{"n_layer": 12, "activation": "swiglu", "rope_base": 10000.0, "rope_fraction": 1.0, "qk_norm": false, "bias": "qkv", "parallel_block": false}
MLP neurons of a small language model. Each row is named by its layer, matrix (gate and up: input weights) and neuron, and shows model dimensions 112-239. Each number is 500 + 25 x the weight over its row's rms, rounded and kept within 0 to 999. Numbers have three digits each. A neuron's up and down rows have the sign that makes its largest values positive.
After each neuron's rows, "fires on" lists the tokens most often at its 100 highest values on Wikipedia text that the model never trained on; "fires after" lists the tokens most often just before its 100 highest values on Wikipedia text that the model never trained on.

L8.gate170:508533510475518504511498521501484499513456497526503499517523487474488488513500422494504452451464521493487482535484495499504517494487523490518461516497524499475556483458488519487485513484464511497482469514508446520526491463475518496510479493504460532470511480489482471496492510491523523506501531491502449497462480488451485526516503531473488521474497545458500494503492517526514545528471
L8.up170:468555494524490514486481530501456488495474528479472473593479510473499491513500535489544526487472485456531500547469456447533523482530515496493458471512554520479513529492465520486483507532495516466510510532497493475506515510486464515486484484485489527477556435531500502546497434523473502468526541494475494474456485481489512481507515484502531500492505492493518467520472520524505493492478
fires on: "9", "1", "4", "3", "5"
fires after: "1", " ", "6", "."

L9.gate622:490481486447488492484533513486496520518488499497488493485521505501468487483497504495499508479516485504539505482466491470510484487480502532514513451470465546490480491487481459543539516459568503529478469486510482510503499501445508488461480496445514509492513474520512518438506494508501481531518517456487486500467505479507466455468447508519523541513502466469476489516497534539511573465511
L9.up622:519507505531518482536516524500508487509499492472521515523462490466485508506541530490496512470497505557474526490544539505526528529523533487466505491476489525510497488556530500483484508547473493476475503517489515457518472504538484496515492503535476502519523529475504470528540503480492527525446490542502500518487476502476544504507489525511444482501502518508529512485517491497498453494526
fires on: "0", "1", " ", "2"
fires after: "2", " ", "N"

L9.gate1164:455545478561501509511514507515457489499518477501531494471494553553525519495525488509484491489460528489500496483506500520467466523559526504497499478529472500478469492483496495474500508496489493498522528489489535522429537476519506498507516519455530493524508540535494558530567507500514504496527477489494519511522483510509490474508525506552505511518468521534462494526467515536503526517501
L9.up1164:517495536500487520500511513466466514500496487531462520544502515506508491469496475472509469520473540484491512479500430491504456495489476468527505477536519554523505500484499541543536484521499525481467530534503482520483506552512513520562511513539503492538462524513477519470444465499459508499543521511544479470461466522490515537517512481476523506454555488491488510510531516488458460492466
fires on: " ", "-", " (", "9", "\n"
fires after: " |", "5", "0"

L7.gate1076:484538468488520517488512512510490475447491514466488503448532535536472484464475503507445512495529480480498497528495450518487528501475488484511488481504513464496494452486527518494479504546494467509531503495460464550505458490502528506512515547501511476500504515502530529512496485502526526537471548488494525511493505454505487464492467522485499542508480522446487565519482555492515485518474
L7.up1076:496478468520516506518482516530498522457512535556504502470508486496510466515494488474504512515542510473529508527555508432501537497461519496493498492524520505491505505490562466477521506497489498526497488481498487457536512500523477492514496561458479505454502541526472475498492473498503492508540521487511488493519527500501531499491526460499532503515527506502512490481488509447528501491490
fires on: "0", "9", "8", "5"
fires after: "2", "1", " in", "3", " "

L7.gate271:483499463510492503485498458509473450500460516497506536510517525497475504454468509476494505521473518489473523511471473543534485528481497461515495510472477487493497488508497522504461506502491501502418459519485497536500507480506500527483495472511519520513457555503495534524553480546467488493493509454502557515484486540481509501497482505497510467507467475473484462510525513507481528509508
L7.up271:486527501529500503519481506475470517492533499550468468540480484420507509512509514490498498489457571528508521510490461512539502505483506494503505510491482527510504490494524529540489530485473498531516486536540511490470462518506508521497493464493493491527526509538468501541505516562492467533539484507528502510519511512500485508444504438456505502529487497512549505499479485507476451488538
fires on: " ", "1", "9", "4", "5", "–"
fires after: "1", " |", ".", " ", "0", "9"

L7.gate350:522469453514486516474488492476567546520520501504524485538467517551519480501536490468467523504455486523480523513491517546482483506490437508478464530470480529499508513501510507499530509470480470489529444537502550512469508522516463475500510514509515511521469499485541557481516498497493481533525504508505533483489456500534509521500526459503523522488512510494543545540479551480469491476509
L7.up350:554447489485479502498458479488488474485529505493492461474524502521539489501498504527543549472480516529492506522475536475495477494513480534468496515526572495527494486508511466493507521475470527516499478507466498475499496520518458517483523496506504508507509508492467449518501526544513504483530513541503464499531475487439487481497481515471542482470497473492504476486517488509470481464464
fires on: "0", "1", "4", "pp", "3"
fires after: "9", " ", "0"

L9.gate1119:483499509484511480524509509520489494520530484480448493505450491523523537514542474493484502498501486508516533509474495468488496527495514471494506506466509535461519473544507542519535484523500452494495519480543476453486521527479474517501530490528528488503481468509539484497550561504521478534458504461541504455538522482513461514477521537509494533422525499506449509521497484512521471501521
L9.up1119:457465487529492499539469508494486509508542540493500513518485486528492466513542508529473506472467514470498518509493550493541484457500485526503502544495521522516523476479557546520492479545474509482461459549462482476497547547464502473497564505476550479480490475540489457479500550513482529501483487491534474455523513505493493476473505507462488461483512464502483486530506519501546508528498
fires on: "1", "9", "–", " ", "3"
fires after: " ", "1", "N"

L8.gate305:490508466485517557472498507492497481509515493482508497567507498500513492477527489541502506484516459510506533467496496536516474482441464507444499478582523507519464533466490522478512481514444495526475520500522482523475489466495497520479502482479501498477485518507490462505509515486521517533525500496520460484495507487521485499543497483501459497518502533486550486532497523547511514509499
L8.up305:516508518503542538512539494496520504472509543496526479514492474533492492521447476518457472498541476518495485447520534516521474499472506513487515452469456492503536505479516546504453508503518511494483492509478564503450477510481468515495477470540495514482519536484538501496505550503490510551487475541486511501483503480493478479479487482505453511501520498478519504537520508489442470483513
fires on: "0", "–", "1", "2", "8"
fires after: "0", "2", "1", "9"

L7.gate1161:496484454526544491443526459477499484473486506511508526530468497519494463479526528526480526503461526520506543493476557527515497506471507514511498492476496486523484521463493480502470523479515512496487489531468477494541480519550517501434541529442494500519489452500493530484500498495492495514517470521480498591508483571502498488513559503482502478527483514459480497523532507490479506519529
L7.up1161:497532528500495471508492508486491491481468514556512496511496541511528495535524503463507532462533503531508545456511494487537513543502528534490508499510508542550575504504495465521508488464517475485481497521501470526524526526479503521467515494497509504526526491523491502505493568514544483513500497478496500528525485455528504459482514514486488482462488499526468481520498515511509480547492
fires on: "%", "3", "6", "8", "4", "2"
fires after: ".", "0", "1", "8", "3"

L9.gate742:472501478517511512494486468497476495527469482496484477514495507537482510472517474512521496513501496552472505506468472537505487550509477516569524522477516500515516518498536461525541488465496500497478463536506491503550469529500480546520521452463534500537515464533469492543505554522506518547509490525515499490491450527484504571467518532509482470512457491501477515496533493481564502495486
L9.up742:532523475487513502487511508490511484523489472518492511489474517482499530490488504533513483493482551474435471476482492514455504531517496491532519468479478519522512498555511517464548513515498507549469503560505512533502477497509486517521492500528468495502517500541466494511511545514510484482524497502508492504482509487464514491487486513522508525506513481500483512463526516485526526487468
fires on: "0", "5", " million", "8", "2"
fires after: "0", "5", "6", "4", "1", " "

L8.gate251:535522539492492549502537491462518487505519473499505497477481468539522502519465462501500458548501509476459506536474500476405499550445492507533478513506497511561544466474538491482520542534486503495507484506459498486527477471518506533521469531510454518465461464511521503510532511514506497479510499499488520511471527498481485492483509504532517504458513494496489489521506500522480518523527
L8.up251:512473464585479487509497494528502506513505587521546504505506504473477484468528527538559535532507519518521505551457527515532498480532501490502535477505496518475492496498488529510502446526537523478515529506467488499514521469511492512488548489508521478541517509456471562525512515507491526489484476484484454514467498483541511448528488524498520507507505504493503499476502501465475492534532
fires on: " |", ":", "3", "9"
fires after: " ", " votes", " hold", " Turnout"

L7.gate211:500483509479476497499502526519491497447540513522452468471512487506486532522463490491489477506505479475436510517503546482517492486483491496501474488515532474487509527503485542462545486487505479500533501533495538490531507521507512486547500478492461458525513528519490507519505510506513506513544494521527490483519513524498497480489518525464511510511476516509468486515459478473500564480493
L7.up211:510485481500495474473508486517490522483495500530507485512494486507470515511513480522516533487445479482523493510464519455503529521539497487493526487516526460499501524472500532482501470533509493540512501514553451494497530550499484507523493463526537515545531479512514494502480498499483531501454471497506467449510520471498546481487510519508532564500523514464524538450515489492479506483481
fires on: "6", "7", "8", "9", "3", "\n"
fires after: " ", "9", "\n", "1", "0"

L9.gate744:513511512450524496520523531501488510467501488515527509453566539517473494499503530491524487489526509554504494497496537497471523512510457519499486499514546447506460472484498463517484516496523495527536492454464512472491487513485495510491511485485512484503512519514540547468482487505490493486539524490478479470466522487519538487515503512518490514529477534499521555516491562532487543514506
L9.up744:535487487517526528512494495482522510509475495506524477522479497490505523528494491511480475472529503477509563487500506499471513440463493503525551445522511513490475483526478540501502487472512530533488472498505505498555527486538509457473511449452503507482535504497450498475502517480481452498504493496556477500550477468499498507530515482505495460470502450492501440496495525474498489479515
fires on: " ", "0", " ("
fires after: " |", "N", "2", ";"

L3.gate103:506460443509490509538507497465478488482524483554505512500485487523513519486497508511528491529520486532492484541480469439468539493468513516498502492462466501469497514486489463527522533498488473497530532556455441502457513491552521503501497513475482480498487557501483471524506515496534488485516545501493469525503515488449520504466466508478508477474486485471478494555498500475504481449479
L3.up103:486464533508520487510521492510514521477481511527475544518541425517525516486446473477518496544506509481512483519484498447477476468526527478483496508524528504510491539506483468515471483507517492522509497472476494499501564489548477472475524512496498529511504559544519543558496497498551514496517498485502495521503488500472535474494487503499495477493519498475477508508533516475503509486509
fires on: " same", "gg", "ett", " different"
fires after: " the", " A", " B", " a", " an"

L8.gate243:522500481481497510532457504523467489537465474465513503515496473493531520525497478529526464451505456527527505550528501540513517473464531494483497448528455474507483522436475518484488527475512489490498501489546504467477538507482518481496488531493500530493480524459491472513471504529498470497553534506514469515469512430508481511497519493531496522484511499497540510476524508492508511528501
L8.up243:523491525498518519504484501522555517476510495499481493497530470494475517523479481498495519483529542495517507488518522500520494455497501515489549514494487489504509495501514498483521487499531492529481455525528497471496487463461496497523521459486506499474502485477496464516495513481483451507539541466515487508462444501506487509484504459482509518508520521489557497519482516465518494529493
fires on: "9", "2", " Me", "–", " Bo", "-"
fires after: "1", "0", " (", "9", "-", "6"

L8.gate233:456527475499482530443515475508525470518502519495471497477517483492496487508509460570490476462511508492501514487505471525497498483523535505517474528475505474470533479475496483477492509533444503514510474520496485504422470467503537506501480511511476487541495501503461495469503464536514508505503528502522483495504500520469492538530485488482527501513491538480503552465495471495498509479473
L8.up233:480530523512534509514480512513526513495484516534476451481506469507504466516539469491511494518480496513501505498537531527509484529483477489539490490485469484489473460493537508504497467462477503571528522510499531519508507468499517485534473533468491508494546535518495527567537500526504489512469480487539555496479524475485548508463504480503502510490518523515454505464511488506498473541470
fires on: "9", "0", "8", "7", "1"
fires after: "9", "0", "1", "8"

L9.gate1022:504500496519516532509473559486511531508494520459482503538443493549496485464537512562508478529538519508517521518501459496548458506516480481494499473463518506496504497491493470512472518504487520525500489510526501509527520505494491514556488510524485519497507570530452516469509503485532478445545526487546491495480559528474497552473499475469523505478525536489552467465486511456484448495503
L9.up1022:501471509530499516516495484463500510499490500483521501477512567509485519471494518501527473524520502488484542547470518492497472491472453488461527491508486474511509537486501534513476477483498532468486500588516535532495532489473492527505480471514549530448470496491481446502498553509540494474488474530494487465494484533495496487491472467485560551478495484510487478526519462512471484491489
fires on: "9", "0", "1", "2", "8"
fires after: "0", "1", "9", "–"

L7.gate52:533521522474516480497538497488507536527503518486486498506496481485489518494491484536467554486460524494455539497469482485508485469478463492537471503499533496488497495488450564498535466501481549488544500511529504504503510518537464456534505519517503506477487533478555479487518438481507444462528472490490522505492486497481527524466505508522533500494509504493538537528533471504485460490520
L7.up52:497475498499499490483492471514501516533494500490517477524495524501559512474488452544521443573525459440472523507467436479515496494506515510502502522498502542510518485513485531490486544469498511510458505508509518456518517538499480495441478509537519484511507492498512471500532507505501469510499514517531479485483481558529475545569483460509475473508554495493473498512468517537487496475507
fires on: "3", "1", "2", "4", " ", "9"
fires after: " ", "–", " |"

L8.gate1059:507478480530500508518459436516489474484523526475475511540555508461472450491521516513502499485472507497453509546468543494565484528477474456525525509509501520489496509527485469499525468495508473492456517500485484492533465495503483473515539510549470505492460532508466513487517533533525513524509475498519535475489482520529463518477494492514470504493511441532524488476519474464514462544504
L8.up1059:508479492476524506513483523521430523485489508441489518530508536463531481489491517507479501530507494472478523540477477468557510520518472468495523506499523509482505510504502538514502523461484510468447525469465468493504509492430463491493510478499519475512506548494484484509492500523517486483496483473516518491513543520481486526436496555489491499470484482497501475540464477473523488513519
fires on: "0", " ", "8", "–", "1", "2"
fires after: "2", "|", " ", "9", "1", "-"